config.toml
n_layer = 14
d_model = 384
n_head = 6
n_kv_head = 6
head_dim = 64
d_mlp = 1536
vocab_size = 2048
activation = "gelu"
norm = "layernorm"
norm_place = "pre"
norm_eps = 1e-05
positions = "learned"
qk_norm = false
attn_scale = 0.125
bias = "none"
tie_embeddings = true
parallel_block = false
extras = ["capped logits"]
init = "uniform"
init_std_qkv = 0.0257
init_std_o = 0.0
init_std_up = 0.0257
init_std_down = 0.0
optimizer = "muon_variant"
lr = 0.0107
lr_mult_o = 1.5
beta1 = 0.95
lr_head = 0.0163
warmup_steps = 200
schedule = "wsd"
decay_fraction = 0.48
decay_shape = "linear"
final_lr_fraction = 0.1
batch_tokens = 131072
seq_len = 1024
doc_mask = true
train_tokens = 625900000
steps = 4776
dataset = "wikipedia_en"
MLP neurons of a small language model. Each row is named by its layer, matrix (up: input weights) and neuron, and shows model dimensions 48-303. Each number is 128 + 24 x the weight over its row's rms, rounded and kept within 0 to 255. Numbers have three digits each.
After each neuron's rows, "fires on" lists the tokens most often at its 100 highest values on Wikipedia text that the model never trained on. A number after a token or word is its count.

L7.up379:118143108110143198096152131135170141160114142112162170126095153126145114158121075087098166107125145125157131118095139114163162133107096100145146092129130107116125108120120095147135122126132127102132166100155130131146134125136111115158124125134121136117133131123124136159105169127141072127108131132101135113093125122144138137123137128180134111149125147110133098142120114147132151171146141107111133080146119146130074111088122134116151085100135152112096136113172120145148109118129121138133121149114090157090137128105143121158105114128092118128148095173132127154151130126173131123141116103175128129140125113080123128138123135145093161147109169135110117142125092110110112098137104179119158098133110114162102126159139123127115139165152134118105093111076103127116140193126168
fires on: " of" 19, " on" 14, "ound" 10, " in" 9, "ed" 7

L2.up1314:096135134071129094165116102141086073123154158088092144079121115145112139118147128119085124127170128094133122156118144161136124109086085152177117106145102137112114109143154127198124145116087098124092059136124162136137155148112093140144108113110126155121105129139129163097104146112110095112109108142118146116128097140103113093140100152104128118154122115128096135170113110113106149137095126141150111135077135123116116124107150137100129184129172134131115172158114152136126150105097123152101118120127116135114082093163139097125091124095143121093162186139094143126134120140169109138137101090112144090117164170140139086107114100123119166128153126139157107158130161140144102157174133135157108122135114114140142116090133117131100124136163146191137161162119112119136135149130103
fires on: "le" 18, "led" 17, " ad" 11, " pop" 9, " rele" 8, " ent" 7

L10.up806:151116092076179134120161083103121116119110143155099111140114144129141144125087152127122163091105129092125103122146117082133153151153176112137132108120112134082150147123109124152109136105092093128123155084157110148123130091111170132084065109099119110137128136140143172127163146095086118133128159117097082082139101096120155145166146129092168135141132124130121115130142143108140108147126137134142099171110131132136121129097141148163102142104113154113167140088162094150136118106118156168170120114113145104120132105108116184134142148119122128076113155114094151171134170133114087093128126164140106145114148146140124090120118142134103113173154149134138137161082149154156150139146125137135133111129128114093158158110126133131141087143113113108128123175095129170093122129165142
fires on: "==" 34, "===" 14, "|" 11, " |" 9, " ==" 8, "====" 5

L5.up545:120156136128162142148154086153129135116120130094103149120159108134143131151147125131208141159149146122132130135130092099125143065139129109130145143121090143162131184123119108112116148139131141177111123108126134112115139150117116109129097125095109108114142128121114089137150121097097140136081090142129105111131102167109155141205123146116147151084120139164193154113144114114133156149118121086114150109131117128115120173155109169105155102123067155105126092145129105136146128104133119182116138135102098138125087132132111143127112181135105115121142110119150116102150136156122151097124159086115159178125163118160155146111111104164108154140107185105079155112136104100121119133123156133135115132104123136136143176120187112146114178141134118135129140112109176119113130128153092
fires on: " ch" 55, "ch" 14, "ourn" 10, "at" 7, " Ch" 7

L2.up1007:121130140095119134140154108156097132085102118129083171149130137120109135155123131125173109142113067161087132139144165170098129132118142130158124107125130102161113123100080085189113144112125135096143096160159177141084129134144138151151109081157130090110131112135159116171149119140123075140136153167080152134123160171105122179126140112115088134146146111137145137176099125185132159123159123136111139121112119122143079136051154086125145124155131136166115126167133137138135112128131121146104136145117112139110120101114133106130112146152113126075124111117161095145140119147131121163079149134097148167144145136106131126139118118155123140138144139177128130127137094095131111149115100133153135122103126108169134126112165112111127105120189134121135138147132099137157127121121116
fires on: "emb" 20, " rec" 17, "urr" 15, " open" 13, " end" 9, " ass" 7

L5.up2:106133100151134109134139139118142159116114100133132148182156156111166111127148100124116108120107146118162110101090123134132107094121112122114118095132134133116105129147121138157130122161168154113120120067170105163127089117155125130071170118142141139105105152145121111133107151134182139125165137123076108125156112137099093111177146153098086111155117146103100144142160151133130108133136120166105124097165156115102083112148137148153120148114138170123175142152108135107125098125123097131114127165114120136157131133145124112197137119102152149126145146153088128142145105138065127158072101112077154126130108193130141069132118147148133117112163140106117166147111087122126117089139087145107130138091145133124129104095103137066106132127116107094105118130134149136125176155161129
fires on: "ul" 13, "ill" 11, "′" 11, " Mar" 10, " Sp" 9, " dec" 7

L2.up573:073089116114142101140110119131158169096133147152098125150122125144132123121108111114098152124131129133127182086099088095127113100154071124143131159116074114073120133186122113161154147109122128131143131121107136123132137108142136111132113107125159145118134175099152083102141160127137157134133119142129126167138130129153147152139103143171125139165144102139113108146176136147173157173143113104128140176154161127159147117146096151180104154135118135071148100145134140109103156149100143135117145095114179113110133129126113147117132162123162092110166111111106122085117140117138100112109166104115161176135137133115137143143115083128145122113154123110106130140138111078108109132119132141136110076156136108116167113129142093095183128078073141156106084112147123156112154102105136
fires on: " after" 37, "ow" 9, " After" 7, "ually" 7, "imes" 7

L2.up1163:113106102153128113144156139121150146096130115137150146146122098139151138084105142164131125182148111146139151136106207118137088113122114133162101177099112101157115125131113089142132104097102101100117112115163141152095113140154137144151179109120110144121116122129142099096162147144115148138137069147181128100119137084121135149148140139103132096130108113139108122113172119134126121125157141117086061106137124172099128112163122167133153105111169082131114131107167138105159152099108068114158131149127122164128107107165120126151080116102125133160145095112106161094134117116110127122145131144134118152152156111049148121142090108115108144129194083135106109142149139107139110147113166124103148168124116166143146113128103124119138116138111119150175144107131129155139107084102102
fires on: " dec" 31, " min" 15, "ec" 14, " Min" 10, " sec" 9, "ai" 8

L5.up1304:107089098141107103126123139099116147069153097114179136138080079116067131138093120115162123119140080157142158096119109147152134090134114120095180094118122110135097105126130143162139119103151151109123131105171133144119086145150160112137164167126120125093122188094159087140124142093109111116144117135122128133138116161107107149109106125157137107097125136156138127167130119097126140148177109142128109076145130127085133128122108114099144158074136143130117137069113178113149152148121114153167106127138134118123174151169109158132187124129168114146122138133124094129126175147150117120132139089099129179146127183122162156125163114097159137077117117127128130100107158139117135125118148127121128118135160125145161108123127119135122138151099124125144070144084142134120123128145135
fires on: "ther" 11, "ent" 9, "ious" 9, " of" 8, " other" 8, "et" 6

L7.up1518:075142133105132144166101108147132128120153147097143133139147164164144125105100168112150101110157155097119139097126137139133168123169114141095154131190128128134130169105083086151132119111143146146138160130184157087135141133116119093112122104129128101216134186118124131125110111113063137149132112111150132146101116069142113156159127093136130147145117145137141102140077113125159121140070138153112130124146131164088102095114148138150128144147127132153106150137139123102153070131157098145104119086136119127129124107148142147132135123062111170141148130139153140120099097152115159093135113165140127142154120131141138151108118136159174120102111172176116144130125147114134110091089181142108159113135099124095137134145093124146144121128063128116134155122136136154111126139093073
fires on: "in" 58, " B" 6, "ing" 6, "at" 4

L10.up604:158096104141131135118122178117134151089094113110151152153112105134147154134111120110121146115138122100117129122135094180107116126137120126132134087158105115123099142112118134120077150172149134138169107087093138179154133153131115162118139108128147168142114115133102147090096147165137144160132144104128131130118128113104103141134097142138135141146133136109140138158113126069208157182177079133127164093107159131141099116132129125165117127130127114173113082144096100135149171161114124155118112134137149164127108108117157154162111068143089113121105122164108104132099107112106114135115147129118114169166174160157141122117121126179124168123139081144128136170147125132180122136136134128120147168114102163128093135105121166104144125121134149166090091113066095117101181141136114
fires on: " for" 15, "5" 13, "ed" 9, " that" 8, " following" 7, "re" 5

L2.up548:122174175121120162111129171168150106133116159094134127089143096122122086133147155112122113174073100151138130117126105108133120130078126133093128126105116090162110139128126096137113144118106126107101129150135115140136107171121086110103137131131125132119136154133135084156134125132098109141135133137097175140120124162106143152118106115108148095151161130124164158145111135143089077130138127152123132122118113128148150160091146137166121105134111078125114118115122074130118117102086153139136112172132130124093144092124119085128191117132084074157146112114109146126133114095135131158127132182131092124100109143128135097185131101107123129131120153129133177115101165132159157151156156133131135155124123124150157114171100092129120093115187069144131025158100120096141120087114108
fires on: " one" 52, " cons" 16, "ons" 12, " e" 6, "$" 4, "ition" 4

L2.up7:149144159118127123086129135135123115144110111147109120150158136149136128128128124108129140093090148146098096137164148126128134136118126109103142122138105069102110139125085144147106172109176097145153101107114148146151144169147103118104086148127122110117160129139143148149141088111084108128097089125089127123167101127083118129117142120106065111119096153142145134150098119133150154174149130134131176112085143110158125121144149153157145141114108127166107094038092141106150091147084095164151131124163160125107114138166119118149143126097136158086145137149158087084121116125144130121118139120110121109123165103106139102124161133151175103117118135121126103137163121171136147099149162106140095142139160112142153095171177151130124142080141119114114139122111127164102110149144092
fires on: "ree" 22, "duc" 16, " trans" 15, "ater" 14, "iber" 14, "lege" 8

L2.up693:092129114175147151125145166101129121098098133119098111116125116163092134136105136118163131106136120156129095110144076061164102180090094154121168117096124140113108106138142106123151131130096120120178086122119141087142126139126088147112138148129097130114130165148174113118154132106113125136115139152157113168163123113110140162134121147164122141135126162123115123143105127067149147148110141128123071120142083146102141136144119121122066125156162145143187131122115137077087171117171098151118126161130154125114103112124122164136119158172108112145133167111111097101119127145132130135128112164077137105088150148147161124120126107103138134179142125113150134136151125093112070166148100164101108142129105114112146130087079077115142158186087132151116127149101146123137137107152168
fires on: "oin" 21, "ile" 14, " when" 11, "hen" 8, "uring" 7

L2.up754:119169118124146154100171116140168142184168144134112128142147152103118151173144125124082149145098119148107153113125097105165117136128098096144136123134146093105134160153117163159125095184137123132130123136134131066082127114127134134117173171138147157130106148098117129153167115125126129126110119134138107130124123136140126142101114141105147152137160117121095145122185160142129152115151161134116131118090130132119091156162143131148125167145112094123123123154124142122105094142146139166074076115134143127104097150158096159119087147136148113132109128098102144119116106138164159093108140122109130142116161123110148126099150088166104138123080152157135128140091113135163025104131112119151128146106094138102131198164107177127114122141097107113145141106145101145139143122154144
fires on: " they" 22, "reat" 15, "ext" 13, "we" 12, "ou" 9, " They" 9

L2.up922:108136163195140176130071180153147134140123120105141132137133131147158126120115162100137119130120126131164068155124150142118112146138140121124105150127110137161109120142104116157120102135118146107135134154146130126115114134145134117137171116124156081102151140131125140134160119156114118159128152130133119124181136123135156139140138141153099091118135114131132146142172152115074106150119143129173111108126123112158168142162122118102136141121088112133142134151114095124119135108121132118088097130104171136118128102124160156145117077133091139133109157150129108098113117086157102117103161127131124105114132160169146121122137138141145105158175104165160140125130138094168135182117152166167125126124162142112098140093115142120161058122115083101119147124123148140111113132099108
fires on: "====" 13, "osition" 9, " US" 9, " +" 8, " •" 6, "ound" 6

L2.up1373:103135142147125114128103131129113093110142115162163119101116100139140094121132102100118125130137116107134129117128135147157112124108115131135096118126148128150139160145126161168105137110123132155124104149115086150119120181103146154135095108084123111130109130137137129144125114120122157159104119164125147130158169132157092138134141115111128113147143164137110093066110130119148127135112102135129145139056121150132139115176116106162122167114142118184156080139137162131155181100111113080145097137136172115133135114167136161150131132147111114099122161133123141113108114133143104122109115113130120105168155109119141111166116135096147090142178114104135139126162113105197133123141136148132108125111099186111141129108129072113134120107146139142132109125139169078164148131148126
fires on: " but" 16, " then" 14, "ret" 11, " app" 9, " imp" 6, " that" 6

L2.up1302:104148159137119159102121137146111097123129141077115067163155152104109133136130111143115151105099111107111117121121127110131141144131112136140120137104118070093132140092116094149105108107091135109135119125136143142120115187098157130116136070168147114120109113158105141160176120121118097125118094162126153124103090149119104111145123103173135107109151141136106131145065149144131115092171126134126130103175153167121117169117160141124150083108164145165161171134144116153143132085095129143093108138179120131108140143139135114108150085103092112166099118134165158094117141141134139152116134133118128131141127113117125134113133112125111116101120145170148141089113171142170068093149155150173108127152141153119149108130135083148107142141111123142074110110132099117158116127123146
fires on: "old" 31, "ug" 24, " e" 17, " one" 4, " Jun" 4

L7.up308:199115113086111165121129108133141137081120129139145138163095119175144124163126141154127118146123108104108136118113150097133119143136113148140163070146146113140137163163179111142138100131114128114106106113099115109127150181160142115148110104106139126082138100126140121169130138157161118140116133101125136151109106149109157140120142146123128146128120146143108116145145096114124134103112135106149109139151115167150144143141120138144083103139126140150072162083096150123153116105086149137124147177131137110139122122162062137086101143175125113142165123153116111152148086116149118145100154114100184124121138148124131104125092134111161133134143133139093116155091126135111152088139167153115134130108133142117148137145177078147159138174095134147091110138148125126109100125127112
fires on: "p" 34, "art" 10, "le" 10, "ter" 6

L5.up1376:127111124113106098122136128138066144101144149111122115124132141157110151105119096148135127103093077128144137122103076134116150109138124148128155130118124136122144128164166152081117160144118089090129166094174110153098160097145127156104124158088138138123111154124142108120090116137129150172159181102091162120118128107127117122128119126117102208129119167135142117157151125130131101129109166112113155082100140143121121112141143136158131079112154104139146121142180115122167116131149108196114133137106183144145136169107116159128124125192090115117145138112112132099139107088118105139141133098092117148144127147101167126131109128114132121124132137136094098099115128128162081121067130125112102145154115118129141153119135146168131098142120130152129128080147107106158089112123106
fires on: "8" 17, "7" 17, "6" 16, "oin" 11, "9" 8

L7.up504:091159106137141150157123167151154099141103112116150151122122126133124122138144108123124107130127156170113091123112134151122118108126152142101146109089180134152111101096129154104108110193145101170094115126103144131164110126132169164116114119134136107116161141108104165143151134132132121071129128114153132141112139143084112100118127127100137149111121141131133089147117103150204104169183137151119130090097132123150139115140129121117151124130142157104132131139091178171133134150095137125113130148114180127085129149120139183115121147142131149145176129058146117134114179101105136133117159129113138115148168110108153144103114092138108082154112114146116129110097120087111135210076126142121102128097092121123098158123140132146115168166075132165128124135117143154117126072137124
fires on: " and" 51, "," 9, " with" 6

L2.up1284:114102133130142134123110142141127151185150132090109124166145120180081132149146156143111106172094133148125109143166137104146086146120135076118147119148106162161160111140123154103118097156104118124143141153126149072125145144119083165139129123128133151110153160115161124114088100128134133171141106124118127120136093170121122154116175138153135110134141119137107125112171137140154133122069104091155099112126121151111156131122140125114150138119133128108149108166114125112094125121120127169084151109142080116061114120158149105063071146146138124095107117062152124155104143135184153118136134155136135148113132153130153114089132142117106124151097133144165121114112134146146119152140123127147129122122110147116114148149156155145139140151124101139133133118080145130122109122160145
fires on: "all" 19, "ax" 18, "ex" 18, " sm" 16, "reat" 15, "ext" 9

L5.up1087:106127070135114145128140167154141153066112122095133157129115131132136116113102126175075115158090109149112159143095106126126124101103140136112190093129135080150124111137133134087143137155133099173142110086145131088107149101135149141078159143147167092154112103123109143099139112126149135118115124128133083139120123157096096144098156125136094150100144124101149133156166155087182131114077122174133144092111115136124114109140119121133149101151070108146142147114093141114154139107156110162152111173135141099139100133150082139127095153109100135110133138131167083127176128124096121104150131155178130163138120134136177169114162137172090122152145144123160141096148154150160091110127133134114121138146175124131111112122124084133141118085130113122068130128157150124122092098118133
fires on: "ing" 27, "p" 12, "us" 11, "an" 10, "at" 9

L10.up1535:098125116094170123155146145128115127147084099098117147110148109111139151130097149119159149119084152077126135095157136117131132124103134105104131135119105143136139152100116111145142150105132051079093162108127135106116138103115116137129095166138123174087137127128155190095138125137132125141122133124110116169147105150115123115124170133119122134112117166136112130093130098151125127178117180104161104151121174110127117162148147110140098145086109158145162143110139128077137084156149157123085104110144154124123123140141118143100126137165167123131130139138142140130106099165094148081146109153173124166130124144140168079157109137137172137118136108110098151129060155158122117145106123093093104113120148117095146146058102162122145118128105119109159143112109113125141088092129148
fires on: "\n" 40, "==" 36, " =" 6, " ==" 6, "===" 4

L7.up238:100102142149121140071150136081109108109118103136117105094138117092086117125097111127131139137167123132134129113146134126126077106120124174146126140101140117117155125108149122203194108106117120093095115147129132196149144092136091134140109139102107138147126119099083122120109181093095128124175118135114185158155119121117149127112120134105144091090139119112095133106128144111141070116188087102172112116149172126107123166124150100127106116163157154147129120125092158152116136147105128077124116129117133136168111125117115165136156143153140117138130090153143121086112142083129108118129131129098150133162146105143127119111148145092142104081126148179110127156122077071154067146113141145154162175148115126165137162136093124133138119112151145155136137105082114136154075101118127
fires on: "'" 39, "or" 7, "." 5, "ana" 4

L2.up521:109138139140113133139075146107098095118140146172105136146151156123132142124175096154152125136133114194142133144075121107176144130113124147181126128116113146129130155180088132160156120120096172140105117122119110145085102143144128161135160105092163178080137126141117124078117089165129135101129125105156152102116137149104092105110152131126126116142098136109065081105131156188117115141136123158169087137131147167142132108136106173138090138124147117160158130145107121124131138112136125120165105096130131154102107130147114141135103147153156130101141104113117091121095099080110147112158102098121112137189107113156102132117110149131135103113113138102093111131124139119110129136167143121128108151129065142122135080115113154114126126098158147127145115115098113130142125188170092
fires on: " app" 26, "oun" 17, " imp" 8, " suc" 7, " en" 5, " f" 4

L10.up62:129138120133151120056163101141161119159116129087156122100106151092124123110101115119115126107126088093154149139103134097155138149066130116140169098139118118128101154131132116126122146152132110126179142138151119114176108091139116136156151159125161169084099103092088128152128115097094148136156136142113133091101152130198146124151192120104085099127132126091070147098129136143114141186102099144128107108152124134146151140107119128110138132150167130158144108125140143130122156117148180149150131126170135141121142108144099139099114101167158123133124131130121129104138116141112139106100122110149099120155132190126160132139138143099122162103140162090149151098124083125121122077124132163138158146171156146095139133114141098104127154184138125094105104170122118155132111133175132
fires on: "ed" 27, " of" 14, "ated" 6, "ished" 4

L7.up227:131129133156138087132124100150162156074101103078126163116133108145152123114140151116108106144137103126145136120143141130148104163137149122147174096137128139144096099093165125140122166122152120115176117123152144071078120106132133173136131166137116086157116146107099094100125148147045149134103118108114098131118134138127105087146127117151139117150144147119143081107145157113103115120146141140151124121109147122099182137191096103150135094107101115167144177097094132164122126139117144167100108135148116138076137109152150128165117139082128134098145099176160086156101101135113109105095139148169156113128122128152186103106110156114134113092113173135156145108137162148135124092092144150131094132113128118119107128158123141139139119110081136126145086113110149137171095121123105
fires on: "in" 42, "us" 14, "at" 12, "as" 10, " not" 9

L5.up1353:121113147116143119086130130134126071116128125129102110151088116089151082116119112091137124096084138137150093148104120111175127117137120149158106089130147144092128145143111125110116114109143136184162122092104103116104105102168160117101146146122129131140132109164118115151137115128106137142137087200065158141122105121099147084068144141154106156170117139099120127150136147067132139139112145093100130084072107119125125118161122106147099137168161131114121130089128157160165154106094105146166126151130112161148130157124131122125111155107124127116144127136168096120124126133158106161093084137156132106161163126142148135149181101121138163125149137154100101147135125155106160140119181123132086111126125149137087132147126141146166089129100150113126145129129117129138130089144097
fires on: "os" 22, " sign" 17, " San" 12, "ree" 10, " trans" 8, " $" 8

L10.up689:152159121137130177101109151121130110132094094139147167116125139117129112160126148114133152160121115142116156136107112101132072128132109120116129132074141135138122140096157089127169108111104116103100151129162121165130146077127140162147107184117123151135096110108075136125125119160141097113139133104107140145092134107112148141115105175142102110176126076122147109088129139134146130097099122100138194139126152107121114126123096133128147127110147144139142131146127131137120155162157170177144088144149120124143135128089155124110110130131132134153139118055147127136117142096125136147130151110118145126123115148120129122093137166121114102108134161157153134103106150125134115143169126149133083185131152122110190139118112150161158111055138125139152164132111156081190090128112143
fires on: "0" 46, "." 16, "'" 13, "um" 5

L7.up1423:122124128143155156143130164128089109129105146190123113115109128148113104086111117109115123131164137124097101116147132127175118138102132153146126114120139101135129151103148113144128130149135102105111138174117131133106147134122105126159135149146115146130152113109177141143150090084100095113110093144117196151142124109119093150242140115113110107092157142123132128152106117114120139145098111148140104120143140114123128095092178116087087130100151131058148138099132162116114105192146092205130123087102154124132142145140153140127139137159103084130114152153118106108107093136139154115165080093145146102132141152187144140157148121127120156118106107133130115099111120146110138142167131158122135124137150097130109104119104141160108089101156106153093175102132138134129147116122128
fires on: " att" 27, "t" 17, " det" 15, "att" 14, " v" 7, " inv" 6

L5.up1067:109102190156156152106087132165123102114089129102130126139100107138141124112117086095151174157108146148123110146132131120104106166136161054099107143157108137143147152170127151096149120137139159127133129085093144075093107172143098159111156138135121130110138087118140078154156087110144096128084109079143114158117119119110137141168111150144113160147156116150140130130141091107091150124162134156174099127105117158124140092152100119121124159119124152125151163137113110127174159144166130168140111086140098101137151117153112119126099157103106098097132121092135130123160111122107116174137168138141122116145136151131159124151085126143124118149158125161139114138107150134138115110126163144110121146124115181150144119164122203146112100126081152133166140139100104115162150107099150
fires on: "h" 41, " career" 9, "a" 7, "ric" 5

L5.up107:095151158128133155120183138131132133142119142163091127154134164123122152104146153121066129111131163159067078085095121113133110162110143133088140142129169140137077143113125088161152104125119094161110097121122146109082126089119093135142177100146123118149130106161135117140150121139167120132108107159135161115102129119097153133136144082072098136121102128156134183164152088146125141111103120112150121154122151131130137119133155091134117136107156139076125112156163120115082125098090128147145120102158141122171129144093141160130150153144142074169087125099158127126131113140092163082095166100119120129130119128141092120135132103142150141173145126118119139162138138114104133132145134156078130145105102143131150097138095123146102128132165149177112107121127148130116171089097126
fires on: " att" 36, " det" 20, " ass" 7, "ment" 5

L7.up1028:142120126127137106167088107140111153151131115141110137137174152119087100168072128104160138095107071120149168131128114158134129064175101148115079131110106118125120148136161158149085134166121119124180109108107106181080103141140102120149141117126107128144165138123085141137119157152125112111104099107088200123097085117103063146133134140139097121137081123125130175112138097148131145172116132097122098151115142131142113110089128155103105090135180157131087094145134131156143137087151119114151139139186101134137131159123129155096143164130074108094134133094101139137128129124109145168093143140087123117147123158139142160165092151149136102135129161163121181124120150145145090125131122127108137131092168112146105069130108108121166141150124146120176137137101155148126121123169123
fires on: "6" 67, "am" 12, "E" 5

L2.up764:105147119107105126106132137144106122066111159128138133174105150149127099115097089101169117122113146096115129131130102104144097173123065149125126144132143122063146107125118106140145122147110119119136137129138168085151144119122096165151105179114129113120159177119094114159098098128120132155125125141139096117125098119088128166134109157119097133131146122143107074162150156107125116151124139120098145165131122103110174123181149100118138097088160142116170137101085128154083131118098098099175113122157187105206181147139067159140113169171174111133151137124120125137131121115141129077109121118138141145124138179115130116131116129150147136138130128153117165121146086127122111174109130130105119108121091104115114083138116142136144102133107122151149110119122139097153128090102169
fires on: " after" 49, " After" 14, "fter" 10, "hen" 7, " when" 7, "ollow" 5

L2.up1174:125119137129136143100097138166131133088120143135148137194129154147138131112096141139119148133140104092147144112158132139155131131134113134139123098112183126100123138141117094127133123134146127174129161153111185110138127121151126092097128117123169139152076149136161123142121137072085125153158138142091075096130115103122121147136162127129138145112144143151138145076102085133124121165095124121072102103143122089123108117131180135159108145120126132111152140137103148128116158147122124102105142106132133152098168166143096167112153127095140120140127130131113094120118152124166143141119146137121146150107148123156146139151155141139056087147143142184165141164105120155154143169123077085094114120118135117130160073106134087122099143135156117147137126115123128102147168129155113
fires on: "S" 20, "iss" 11, " He" 11, "and" 7, "ret" 7, " after" 6

L7.up144:109108139149146163153143121130151141136157120110128118151159117118112131123144110110111136127118157172099073131135086157161109127056096132122141122140167138139142153137126203171126143164127129149158136117130133113111114165135127153095132182125110140160114134125128097111121153086112099091117098090148080124087138121094127133181133091127136062118104134117141121106152108123132148136134121127115098136143147131149169102114099142150150114152096138163153110129151140117133143131108112201118120110113157118119101129129099094103141151100092115098128127100164109110143073145090135137113128071099144096097113170169130139118127136163170155124105098131133117130106110097144123149144160144147143186108135150106107120141127138126111150145164119136139137137143121121126156144163140
fires on: " Th" 29, "itt" 12, " do" 11, "'" 6, " g" 6, " wh" 5

L7.up1504:092151144147148106151157128105117156064137103139133132115110074092166121145141111120134140089133090111135113106141144169120124124109134119099090116120152147136115149112136143130082121183122099139128135168155114102129130107135141157108147138093129177131123137136149120105080164129137105125096090067145124153128111152145188126129166107131134143123143126110192121159114151100155149151136125102159109121113117142124088153115146116141100139153103153191138062140101133129137105178144127148120130124124145159116131151137142125148128151110114111098145124152110121139134132078126144158073126147115132160098130167144119155166158153124159144138102157126120052096144111134124145137099144100106102158131137075128131111145155093117148134107130101124131115148130121126136117125169194
fires on: "n" 22, "pl" 11, "od" 10, "ag" 6, " mod" 6, "5" 6

L2.up600:093156172160155123148155126112113122116149137132114133113145155112124082141127110127122157113131138124171132103114121111070130131131144141093208127147110169097170112156121166109138136123129099102128127121148115132137149116210111173099145109126140103141135115160103126094131119145142142121136177140095155149113097133091113103126130122134156183157107122156146105171130072125122077101128124111111155148092105135117187122143148105119157142150158124132133115131139133187135112161119160175169141129105156149160146115173115149141112146168163117060172114142134111121126127114133137124116116111115097180152134135137113093106105132177098152136135121165097140134081168124126106123087135105137115134166135154143090125116135083126113130138128125126127139100168108103152098107137110
fires on: "ar" 42, "az" 24, "av" 16, "ack" 5, "erg" 4

L2.up1510:115154111093170154194127161140129082149074106127095161166110122179142111115139105119114149101158124106118109127135142153155137126097110087142141131139086135108083128168118103145124090125128111095128123112095125112136120115133103151114133160176140123140132098119090155154123135143125099117140136072107109134127135177162117131132125126133135092102130139090099090154118161093128145146113127140166088087142134183083081133125143150139104158149122161130125134068132128172132091124085113125116117128132125105155130120147105127120098133167117155125168159132126146109130089129154132146135110137126106145101126180125130115118096136164126137110131104137116151150102160151166149123163116212157118145152125141129149085119143102109140133110088122115127133134135149125147145135119163
fires on: "ron" 49, " Mar" 31, "le" 10

L5.up630:150133064149139100137120153133106116155167109080121160097147148127125140133142115117107143122122087121121115115085141145079141109139088142074106146160148111127123121096157150106142143157170140115174166114117125136092138113102189138094127120109108122094115132111124096092143171144167172154144092083119143147097105134095092132135123122110084185156126147122135138148144146149159135154143123128140108091090129135072071107093093180130138108153135115156130123186111107158101154163149109104143149114117183130178127154141156131111152121141117120133135144184144097153113087135055156153150120142111147137127148141153093141088100137139136106094129161142084123088162143165149117157128132105088102133128129091128128152131150154143149064138088082136139110113110116134147118140140139
fires on: "5" 63, "6" 24, "han" 9

L2.up1053:103129109120100157147118123147150136094144143184138147152176079128128135171138168134125136138128125130146116114129132132146151110111110109151163129130132136127136139167105157131107144162104117124129139134153145125126107100126115152145148147121110134089112158137121117091170157117143095103143154130085105118137093110126157104139119127142125172073115132121136123106108142136119082105124046112087117143096109120064139143146151128117159155119154125131142137133147155141124108148135141134144126098103138097128126159118123117092141102165136115079138124148132135097152081108084141103114090115116152132142138126097099134173101161148113091114143133095145140151138139146133106048127087118144127098181097111141116110098161082142142158090126084142117108130148107148092117132129139
fires on: "ar" 38, "oc" 20, "erg" 17, " ar" 13, " Bar" 6, "arri" 4

L2.up83:109121133110159157113124114113133146148146107084154108094144113139176109131086115140152144146116169128107099108117112105146176100141107106114132134116125097168179121116150097129115174108132144124154116117119114112165151110120170073105094127134083170125103097133151143134130139124091082129106165101138098140190137140108096130149135164098126148173145085126140128182137130164119138116165119108103123152167112113130128118122098122135143131172134070170128130151092136118130100110165142133067079116106137196149157133129118126134167110143086174100144083129101154123133117089141093112134134081143123121167151137113161178169137162151136168131155158124123168116146120129114115085088153138108127100113122133134104159137114152147124146140136126110124144096146116108164121095117133
fires on: " and" 37, "," 24, "'," 10, " &" 10, ";" 10

L5.up509:108137143151166122105147141146125138133144119165108139122122128097158127111146102119148162131111114181145161131121113143139090103147134144134114115129127125119111159170120115094126140174123108132148125122105116119107088165167043147108134138134128090128123148105099145142115137113164109138107099161131115170088094153111156142115126182147108146166155139139131110120099149143130117131115183089115106137150118090148132088145158077119157131115145159120133108136215160136156123143120119111138081113142118121129128141108092066102122164112146166152105153117158140143133095136097145113149151116106121084134107128100175106141134144143085123122131133146124134177126136140134130148126108176121171150101113152170128121130095174123132097102156133137102138130120146096131117116076122
fires on: "a" 18, "er" 17, "h" 10, "k" 9, "ul" 8, "t" 7

L7.up1217:127121107112148156149173061145152134129142107095114118126115148101130122120106114119104089106101131135111123104117157135131123112105140067104141107099123109156141128096133136127141136127151127168157100152158109128162094136141173141118103125153137136126145126122127117144119102106135129118123139149172144134153135101164099166120123119121127215144140131129126095180114161157128141120134104121147088156111104150120151156142131105116101128117177092149121129096115135090149115155120101117145100163110163143167113130142145188130153138177131114089165072122126117113112147079137117096137115118112090146163150089110137159135117157145146147127150123104120137137108113135146152176137084113116113083090108168127079130122096095134102121190132113105114134127117111129104122088104128
fires on: "," 32, ";" 18, " to" 17, " and" 11, " up" 6, "ff" 6

L7.up1309:148101138131169118117131134189118137112122161131107104157157110163139145131082147164102158111145101100114119125100110135155138156158131114154119134133135107153143086118128062094128168160130114148160199128144111113101122167110125140087171114140135114162105138167101132109155159036104114121127125108166128141143098106114139113144128108089133143157149183114125153128123117078132153066131133119151133124162171147144102132171115196145145113099158121113115121131143112156114096139103145109143116142101152118063158153109070109091156097086120106157136155138120126111111137127116156144142101169126103138126122141126101126115126119109160094114143118123114163104114107153091147131117155135128092142111188106137098132121162149124124110103129108149110175132121097124116109132118128
fires on: "ip" 16, "g" 11, "l" 11, "il" 8, "ol" 7, "am" 5

L2.up765:158106137090129127097155098113094140037140075074121152124120139124145129168135102117149109146142160140126123134121101136156129086097096154159120120092109106107111153126152141131116113157100131126096108085119130108142146117113084119141088149147143114067128127159158045111121091116121160111088142169131115153121103124169112112155157120133116131138134180120081120126136115099164082183126127147108119138128136132118144167174120133142118144082135095128151122115147131121195123092185108140139111138152106112120126109128163112095122099173129157179164167141101128169136098110141131111144118109144152180130128119122177134154105124128121127131119158113122145128111112145118089143105121074133130128113155143177163140128105091153106158131159127118113128140144166087098144116108144
fires on: " Ch" 62, " ch" 36